Part of a small language model's weights: capped logits.
MLP neurons of a small language model. Each row is named by its layer, matrix (up: input weights; down: output weights) and neuron, and shows model dimensions 48-143. Each number is 128 + 24 x the weight over its row's rms, rounded and kept within 0 to 255. Numbers have three digits each.
Before each neuron's rows, "raises" lists the tokens whose logits its output raises most directly, leaving later layers aside.

raises: ".e", ".A", ".", ".\"", ".m"
L2.up834:119111122127147151139099141143097136136144113128084111122129079147140200141120085129085114095139107142153123112132143142087131098153134137097168107133165078127096122134144107131126148166109109138137138135097168101145142129136163127143128156131104164105097105081099095189084167140144067138
L2.down834:129127100116131215128145129123137179151140114142105114115119125157143128146095100134123137123145113119115136114118111131092133150129130140149158112117148092117127132121115089164116132127125110137168117129111153086135142131138159120136130175087108149133120112088150136116084161097121140113

raises: "0", "9", "6", "5", "2"
L3.up902:083124114139097096090148128121134117121140108164142122139165136142127105154116131100166111119220064144090143138128153149128135136155127140104079145132156172148132105108170162118125109119107121127127098127109146099134102138129105139167113094131108095178132133148142101111129105135164117089
L3.down902:160148144095147185150119108122141149126143112125110139118094116103139102132152118136113119115096155134155138134113098127121133126137108113139158115138142084117148138142127114138116108127138127115103109135142090176107141125147138153134133167089140167061123132148122131146147099122120145154

raises: "eration", "enth", "ives", "ive", "ued"
L9.up1407:149124142169142126125139110133142115124119125128088094128098133173141139138159100110153141141158145118129112134117119132168097130131127142126131151101085127145131142099131127129123092167138127101124089113123112143146108140145101138197109112155092129126119136140123122155130151102127190144
L9.down1407:093139138162119108123107105131128138160151119189131178071142106068107124154144136118147149155120109164105101138156150123133127047153171126132116079131112132138167142110127135154114077159122153137144162113132115124117144078140139141125082164149141138108137121139131123172130108133122137134

raises: "ions", "ive", "ives", "ivity", "ors"
L8.up1245:160117132144167105165114142165132079112137121163121108154145121156167133123092135112150146139116111107124121152128113155116154150139145167137153114072131113136115101110074146130147120114150142123166131129151092115127145111168096144097122153115121148113114116141153100129117129093124160144
L8.down1245:109087142102115083133120108121153097108124151183117143124107142096105121111097125118182099136124119136152116113141116123207111130157122120180129127112102119131117082092161124143173151177110131083154123136118125116144116099081139125156116100122161071104151150100137159120086118152128134072

raises: " the", " his", " their", " The", " its"
L8.up455:130092121152169134105145115133122115135125136147119052134174095136147122131114059111127173142160126102086142153130096160111127152116113114129127116121129118120125140130102112083127114107111126153133161149135159122114132146141112154132167108110137122122122079080112144165112149053144109134
L8.down455:122088123136142146118096181143134139112160142117141117142123162118153110124155117111114133128140141141112129126073140125139114113094130130119108152160139125114104129115124128132107129118145143118117123111135124136116126158139108186090132111114121134126178121146119130105148099123119143139

raises: "n", "y", "ys", "i", "v"
L8.up312:101146096140132096175146130142163081111117138159137135182180113157183093093156080133110107074120075103163139130126140103143107133093137156127088140124100115123092181113103137107139151146157131129086116184087158130135171107105150126149074146161123124149140121093155123138128111147100133111
L8.down312:152129110145109140111107097118187109150107118168133140149113145075173156110137122118110109152128114138101109147102102144124121144108142135121147139107156145100119144136133132158055138097121129112136136109135138176116125121118094138139132073149148113176134104121136132100143132129151100104

raises: " off", " away", " the", " out", " it"
L9.up226:123112137144159139143165122138142131130097133097147098167114159145150160099145110118096137101111140140129103095123136148118119120082116156087127095130103128114090143106137114116150127097129110120125136093124104116140141098132100140110092102069100155086115106143102138151101129113152105129
L9.down226:105142104116185128115106167129053127141122101132123095132090083117157190125126131106093160113132133180140113082133126094136162129071087099123133091182147131131087038129128111122150081090110128134089130122145139138099149141151112100152123124107101154123129131177111147151152117139136134133

raises: "ages", "age", "aged", "air", "ower"
L9.up220:130102112130115109158149140147122105118110123129176134116133122099132099163070070144109120122100074124120121150132109137096123088098117128134171122170126148127139126120138112150143124137139129151136139106141136116133173109131122155141136158108118136166105155117085127140081143134056087146
L9.down220:101119174095135114156147143111153115141119125139133131130166141141108098130104081179152124144112206101159109128115129118141115117117164113135117121130094139122124120126175147116182127109111152147112154158125148151143114139116142119130114125156123144120131122076139111110123152123157154130

raises: "ze", "b", "cer", "dy", "se"
L2.up1271:154074147159140132110176114113152100105122091114151149125133160114098155110100067116109119160140188135145149156110085166144084101131147171103123097135130100111127117157144075146098150147139107180145150136087142125148159153128136117145122110064085125157140095091123160115109114089130124129
L2.down1271:153109123121149126145116139124199140165130140143074104132099135126086158137195163127114110134133141133109120138117182110140119098133120132129149133139111157116109143143148117106138157123130126134156120124119137107105118118147169131114106136109153108142138096117115127130155136133125123100

raises: ")", ").\n\n", ").", ");", ".)"
L3.up986:142132116144153175145153130144097122104082142083146085131162142108129133110105095115148105117130099080156124127129072144129109136106112161131110129078098096110108133127139158120086161102158133161170136122107152088160148096173183107108135133147138143128116114107121156150094134080095139139
L3.down986:115108144144129137166111081163144135112111145123052132121122165138118101101138108160128161157089161161133101109148163140121147131071119162142114121149106136116157147109100083121150116127124130125134114129131139110145160137112116061079143086155134149139114093135153130120148155122155117104

raises: "ed", "ing", "s", "ings", "ship"
L9.up222:130082142132090150133129145123134089153113153132185119111122111123134171092131136113119143141105172145093124145130080137134147131133103116128154118096092083156081135151141152144121118096122144123159130156172128097113153072108134154140177128138158133113116119139132143137133134094114142132
L9.down222:110129159136097135127133077110095168163169080144092105119166087133138104104121090171144132142123142098139152110181129114148146122129119116144130132178141116136179144144143146124145171097112093142141138095138139142138098127152138120122090115121125168125098138139128100105131163164177124129

raises: " consists", " is", " contains", " was", "ems"
L8.up650:141134147174113145162123104119109159093056160109108143094157132169134136106127048126111126096146108113107125183142102123127107143125132150113137174107120109136074080140110168120130162127147114136144143080115141155164138083176129130107130132165096099127120135126111113194099151101137146156
L8.down650:081119130121143118117140116085107119154109165104150187101155113135155145121171144141124120102134158162122121117114114125160146131135162115123143154140153161126156159133070129135142134163104171113119139109164116136103123135123155139110116128172128128166136151103161093167145154095126115167

raises: " against", ".", ".\n\n", ".\"", " in"
L9.up66:168120114132128145148162162134132140126112137130099100154114118104160093193111123137113175080143083122130125116137145135124109126146147119130111123107116144134138148132142142143122139112129148129116145173119120124106094081113162125116121125152121138111127155096128166120138097158098127130
L9.down66:115133099165102138142153079117126136163148134130092111140077052105130108113149121097125169151129168133143126109133122138117121148113138176133095085129131122152107117148102123113114120180054160136132077162141173154148123153124138114120110153135114173130090115063092117137110147134124120128

raises: "\".", ".\"", "\".\n\n", ".\"\n\n", "\""
L9.up128:146090107100108121140119124124107164106113097080116118105142103090184161130140111138108127127142106139114130126132137119136105103111112113149092112112089127113155109127125131137106134130102108128136103123142152122121121094128132172128153175088101124093118137112125136158100167121094110129
L9.down128:119096115102145098124106099107123153106147132093102120133091135148128162134109172129123148134117116140123145115150117158165149066086119142147109140156067162109133116118130115140131105112120140114149098155100102115129146105146127092145075134143106138164141177077105099116177188149154112134

raises: "===", "ts", "to", "ind", "like"
L9.up1518:101104117176087165143150164081163106135092116161116120108195104131126143107118094166146083084185117096129156138150111150114105121111136119108138070124129116142123128087107131150125131145102113122151155127136094106139192124138159175163125123160136105129107156168115098168099118128104114143
L9.down1518:109193100105152100119152116085116146139128073139113113130123151072161123158107167115103109124139123141145133108124133138125102155128184143116143139151139166117143128125159127141113096130112090087098129123161131108104160167117120112150121115099154158137107131178122135152158135138135143170

raises: "ious", "ine", "ison", "ard", "ards"
L9.up1501:099117132159114134119107164094096160112108137123106114153147136123151145111113117122090138073111153183135127138104108139142123117132135163124116140119110102114097129142132158131123128138155187112101119138070146084133128132113135132128084122138138131115119184150140136106148075099103111146
L9.down1501:143153128093119119095137105157102107144159134103168099152093117147163143163121173126116140182128085125147123129157109131158150106132151127115158141096128074131137050136145093116100159117088111155139085099141127167096112120138111135150123148162148133100103095151143127112143160125130118084

raises: "ics", "ique", "ility", "ies", "ication"
L8.up956:125104128137108138098130137115128155073130157152173100128146121117152138132148137134138165153159136158134152140109076140147103140156110137126072136087140148117155113146115169178135118114140127103184131118143093135186138115138104116141149143111109117143119112175128130164141129126131121151
L8.down956:142071107114099132077120077149156171164147129153155094134083094160122154119162144136126123121085166135081140117079132127144093139133156118144120127098131173126141097066133123104114107104167139133135126128138158095133114124132119166086139141147079220101113123101118140136071128121144133125

raises: "ency", "ilities", "iques", "mes", "ologies"
L3.up1062:109112161161129134156178135162150105112104171092144119145139137098122127080081116135139093104139099142146164120095097138175098143072085127144108093140115113123091131140141153139118172110147141134142158142098119084159147120144112087161115098151117167130140097116202151135131133125089141128
L3.down1062:093120124114095147165121145134114140080144136144147120143152143110161066132103139138195135099137092118149133122107164112119119136120133129143116135112123147158162120065106146187150128150136128119092113161131088185121091129113134099125128117123133152157098119114108151112083121119128134122

raises: " its", " their", "ively", "ify", " into"
L8.up115:122106119128123143116120112166101115143119124098137077176125135106130115091156154126136162083129136144146116120116124156100062129151111123110125110149144130141105114091132154138132127123128135144101171148148124141126130097156130124137134096085122101104155115162136115159108146126094101120
L8.down115:156145149155142191114087122151110112169149151113095121127114113118166130095150125170145120110163170166086114080101123142107122120103132102147139116148120121136076113120097159105170128124113112144126081108120094125104168151156152129122127129131165154103125133105133149146112141130089086149

raises: ",", " they", " there", " the", " these"
L9.up42:156100099125114155163129128105110144118130126086091098087112136139103142112126115076057125119171101112146175151149113122128092165138121133122129133130143125118096122120117108111127143116159109105132103128125106109159157099126128152102156137121099139088111138110149160164142128129153109137
L9.down42:151092091131130139117108153116125116134177162106176121096106118093069141121120096151132141141158090167108136129131087141142114091131109107153143143183113157132070101134149139107148114068124123158152129124141109154171099129135171158139125127137137154070123102135153157142164090134182152120

raises: "==", "|", "===", "While", "Following"
L3.up844:063086103165130154137100141133148110129101130133107113140113117133120124105154157145105115125112110145161132135147158172116113128107133103125097094146143143137156135153085144156134112128134125150122117137120132139091131131128154131129141142126119169133136118111116127131082151101136127141
L3.down844:104075145165123146160089138109137098150147135138124135173109092149114137132164146130139166116124123121167091115137119117122115126147142127134096159150166131132133133138082139111125138111120159139131103121109106142075113133146115144109137150128106212069114121147149101129092117077110141136

raises: "'t", "ed", " not", " been", ")\""
L8.up917:074128135145148150145142093099087108151121134136153102103146105152157165097096083122146118130124146110131180163157080100131143109141074130147150126133103104124112117100169165138117124136114138120101181135161096142151081110148113150107148097096122127135092141122111165153126117090156144127
L8.down917:124137115177143136142108107129125125157146134135112081133164131126158115125173106125129155126136156088118108125158115141130115103139131163132116157141126122148109119120081108095119169141141138104151122150114133114123113105131126144130090083159117121128127118143109102105177131086132119140

raises: " to", " of", " by", " towards", " in"
L9.up1228:123118121123138157111135141109112135139173145118161124107101161080136108159134133128110138125118147118154187154169084128193110073136118095132164119155143103125131129160142110159090123129152132147157183141125148145144138121124145147152145072144146126115117095156070119138105116092171156153
L9.down1228:128160123135141115141140067107122141137149101125122132136090123122118116110129180137136098170058151109151146096148135102132092090123152178160130140144132092138148161136106129105119098120141111156115142084116100105150121102111142094127079147138132115144139158152101152168164125154135147163

raises: " their", " the", " another", " its", " his"
L8.up911:088119119125126136149120094128129091145127116141115109171115156123144130122145081140123123108097122105106147121161129151147099118136114129160110145125130115102113097104140168137146115123130119132116129129115117109151112131160106146136117074129113135147097180149114117130120164040108141104
L8.down911:117123115141164155118116129165096151118133083120112086168107151158129149092143132159122121134170157120102105147148152115092147108130129136162115153142096118124113073104140139097140157132112082135117132102117142121090123122183105140094130096144130111135138119185143125115153120116130098176

raises: ",", "\"", "-", "\".\n\n", "."
L2.up307:124142105083106173156185103161111143132107157121124097133117148130160185130103140132097129130103159087144114124154105135148119128090114122120124099097085070108128116124129126136077141150154143174160102123166135120088164058147144129130143113152174188123131086108124160146134098120098140142
L2.down307:134105158138130118133123104120112147115164145131120139130132115159153106143135175128134124152066174147137095124159143100155136101132151106183137096107108146125186123125122109158121125154138158129137111124135126126134130121127105130122129150185138148083144096139070099109168101118143114159

raises: ",", ".", ".\n\n", "0", ";"
L2.up110:162126139113140185121163124099141168137125138129130072116132131132106171120086080116135086142088144092163098125136136081118143125114103133181158109112109059101168153101099124134126159148129141140177126159133113149132128131134154131095140138145147163089126106129150154148101109127090102148
L2.down110:122130146112121136144115090141123162139175143132092131122094130141154122140128135125100128166037164146131093132145144124126133122130124124182137094131104121110185134125101092157123129141130127139124099130141119157142140125130104115112137118147143159096139101126074115131169114129142100153

raises: " they", " it", " he", " she", ","
L8.up741:101082154155085138127122119138158134108099130123142125051123147181103122085100097115115146090128144138139147156127095141138105153126121142121093168128161092138112168138080128111149156087118180135122099133135179108172136109179129143117140097156142135123113143101184125122142097110093151129
L8.down741:165115104119121129119159120154116133143143191119106133103052135107131158133090103151120130118141150117135165130143115085123141112152155110148133149159106135092117128109138162121105132111115157091181112112092109141146148102165171142106124108144103179133104142104131152135100110146124127093

raises: " of", "assador", "ced", " at", ";\n\n"
L9.up610:121113127118173169103152120093118102111158150144145122150174149089136132122158151156143132125096130129117134077144109093170121085132118112124142176119123117114134124132098133134152141154170097122179100158099143124107142125141117133137170096146152132151093080103130095109130088119131119151
L9.down610:114113130116150126086139110125149089152165141105146145133134114109151099109137145102173087126130136113139161133134094119143113164130153106115163133160167163139118129142115105102137161127135159142139134134125100143107138127142096142118158170118106107102081140158085136134116075129150133130

raises: "1", "9", "3", "2", "6"
L2.up700:127127100131116075141126112153121090107115183117136147146136159096141137125115128140116134138212084150126163129152144148127101129121139123136111131105101176103130094135143169133102152082112165125126161108092133128162112075123135220180110130133090062133122128152139113120165130137096130115
L2.down700:178103107124142141150139102141182169172104117120070110119091154143119080133133140138145137131100179112067083117142127149118141096143154157128169141177120149133143145158137061153110106169122116146128107125124152135113137152106114085093141141124159121129106109107111114128116104102116125125

raises: "ably", "ated", "able", "ied", "ulated"
L8.up1229:093124136131134114140111147158099114126113122107118138079178150111186163127069136163093108126096157146146137171156127109126120149147147108156113136145122113144123077121122135139137136137142124130167141092117180140116121099114110150118124125118149133104120064155106090172115113148117124180
L8.down1229:104107137129140160123098113115132110128111164156063129121162114151168076158117173095120132163124129139121163140069149120121118138157140135088101107134124122157144073107113178111111088123146089108087103141137096153150112106167129132162126117158126139148103126118159131129177128109108139128

raises: " by", " that", " against", " when", " to"
L9.up50:114117137173161167135113149164151148155117097126149099158132143111160116115169133132118144121168135121132126130156097093129124103088116126138134107132086115124092080099135162116137135117134099149138133115111175155160105117181115155125131046134119133120124115140152101125118156101128150140
L9.down50:153102102151112121129144128127103142108183065109120114105062132122125133089133151131102132165121155118156119114138115160096139113102093117127127165154120066150154102092112098117141135097110158137128092082137083149097142148097117142126128136142143128155169149155123153129117153112159110155

raises: "9", "1", "8", "0", "."
L3.up443:143113162129140142144172119148137100101126140100170140090115122122121125077163105102155119120111096109139144160098116170174118131060097148140117137093145135129131166145173155101115113077169120134141151124097108116152138169123134152145137135087136121120137117137136151128134067106105110163
L3.down443:156125112104127129083158146132139236153102106139113122102115151125118148150091123114124143148091079140107106123174133099117139121124142112152171151117120134129146163122141135117138119197127098119189129129136104092132121163062155130073124155133118117119151079123128074108139132144113122129

raises: "5", "1", "2", "4", "7"
L9.up1147:107117111137107082122112118102112093121109145113133117157203130125133120108136128122121148090208121131165152133140086112155089150146116132145056189106152120121068091110125088104122140144093123115163142147126123147113121112116116162146144083086112143127124148087138154119171109106129136103
L9.down1147:154164137126149144128161082120145148136107081184156100127090145125132105118143152152119119117108150118120106170118108137170149097113127156142150104126126081126152130150132126127118133099185144158138128120119137119109124157140154123140109165117179122126089115130128173089105116127155150097

raises: "====\n\n", " includes", " consists", " has", " is"
L9.up1294:111131111101167131153154103111142154156113200098105100100164126148130168109138134123145072049148092131119170136132149127152124115168118148125092149141142140136148126103112172113141186131121108120105125142133147100138135097133168125112126108108089140142107163130148152144132071103079102177
L9.down1294:107141111102150167142112112102170193166100151155131117141151102115118166125132100142148123107148139108110145169120113111108143071186120098168125136153135084130122117109125160117125152142082102129125144129161154103158127144170137116125115112152117101108134174141177140119132065105110099124

raises: "9", "8", "1", "0", "6"
L3.up796:176133112126153109108119135118117110115105142073152129127123123119152112106109126138128165115189128143112158141133124128162141121162102137142090088119148145108089106149163144102119104094143096114103151137099145109117128166126167091161139101114113091137124161133132124124174121152127148091
L3.down796:111122137122105177208092125119126116170109130118130134131096115122107099110170125140124114127075104131136120135117135132100120131111167172149168123130117109104154139129074127141107146189115141134145097140149134133083132101113064140129154180173133173144125086132112117158086110115117122142

raises: "tained", "ionally", "ocated", "ed", "mitted"
L9.up511:102143105169147200152109108143171120142104098155100103128115115128115153120150140148135143115125105138106163085108115137102130122135145143132068196143120130124088084077116168141085136117080177126117207145148120132146114124132111141134144099143121114134131134152143125172114127081128127126
L9.down511:117097125090142136086109116156126100122165164121135142140100175136129063115145131070187157120136142140164143115125143148135121097095125088168162108123058135121151166126139153155111136113099095131117110158106117086144161128125122140126130132160130133133120125156123126089113102120102122103

raises: "===", "==", "-", "The", "Production"
L8.up584:154118115159132104136150140142126125132143128162132154095128132151143129167107133111122125135135156133097160167106080147095139142142110144118099105134118101138142112165091146112109129121106142152135181116149162088129143125162123136143144109120105155137129102166125157110111091083136150096
L8.down584:101116107154121120148112115114136113147110125166122138151147123102154107129136132098144138134136153124124105122142097111136124134143114149135125135118143121120137165123077153142127129122068154120123137139140123148110102125107118143105077112123104157145109083122094109121134109109125135115

raises: "ate", "ably", "able", "ile", "yle"
L8.up1149:109119154164100100117146096121123124118132141178139117089144134123136125137104113116083137125119172127116150125142092133124117163146107119135121085111084125120162122117168127107082128135102145112171158141167189103127138097139101173141146067077102116125130110124112165128129107101146133128
L8.down1149:122113087129150136116133133145108137121132111138111115168146127109121100124120095090154140153125127115116126145110094147130106105109088151101138135133135112097133113135142112122096117149102111169141136159125132138142137164123103135127082119119132131114115113127140125129111138092158126123

raises: " they", " it", " he", " she", " there"
L8.up1026:148103080132113149148151135093132126115159135124111106077119129119119130137122152106090124122131103131093149145142135127125117157121122119151083116146163164112111122123126109115127143066140178101119120123158146087129139094118165138078126114140116110113105102110140164178118120147144149127
L8.down1026:162113088145140150107095175117090115112167130091103116109117119108120108107087104148129114139148145159124129113158109106104121139109122144164120120166112110126100109119166116122102119113127149116123135104121074132109144117166150145113145102135124138116109083156124132135126116118174138116

raises: " was", " won", " is", " became", " had"
L9.up636:113144106188069167168114126122137128123094138129152112112105190135145121121122121136155126148174148123108122119157113119112126138187120092108111144088076142136111141105098125146096126117121147140125138151168101153137132187194149135136158095179099111104134135125139144119130112088117108105
L9.down636:132137104109146109090122126106112184135123157112112136112134158117117192121141122112153146122160126138142157164109110109134185110150115136150088176147139121111120184093113142137115138124094159128144123121131154091146108130155145120105116067159119099140148147115162109118144108095134106149

raises: "1", "0", "3", "5", "9"
L9.up1028:121125137115087121117153124123130111130105136119148113119138107132130113150140116157159129094200106076119150165117137128146115123096151161078122123085150113168135103160180124127124131124100143165128173128116122066136141075089164118104110118133106112118128138147163094125177144161156142138
L9.down1028:149124133108145114158126115157126138095145130105113137124110111115126145129134128147132117181074117176124115135107134121114126152106117178142166124153109088113172130150125081124122114129128129166119102147107130116151145134142093085104107118143125158121154098154133090123146107134136140120

raises: "age", "aged", "day", "weight", "eland"
L9.up23:093125099135152134128166139126115160157164102085138108153117098104107174144085156111119073129109099141154146131146125144100123127138131144131128083165124120105126153091110125149144137146145131141103131106135117095167148129168142136105102111138096095126124115138154174157119104167143135182
L9.down23:121083113115092123088115113143160161148119159152127148132152147125137145142154131120148141081146132110094133154104168144166116099135143116154146118133151114130085127124125120119128116123104131126114139136084119109117104102136138133099095137110153140136138111077148129149166122115124131110

raises: " him", " another", " them", " it", " whether"
L8.up1238:112107141107138129070134169170126131112096153096144161082158142109114101132117073125132182129124148143124148109131122184098123125130114148152099079101126126134120118140128129127128145112120125148149129136143186130137139111195134134112127111122132149094098148130141147133127137106119089137
L8.down1238:157070133125161120110130151134088109145122122168107094185140111142127117127161090106133164157142114094099152154104081149147171138138143137145143150150135097077136083121153104128105116130143133147133111134134109147126122133138093118128098107128149100125142119127155121137130141123157133132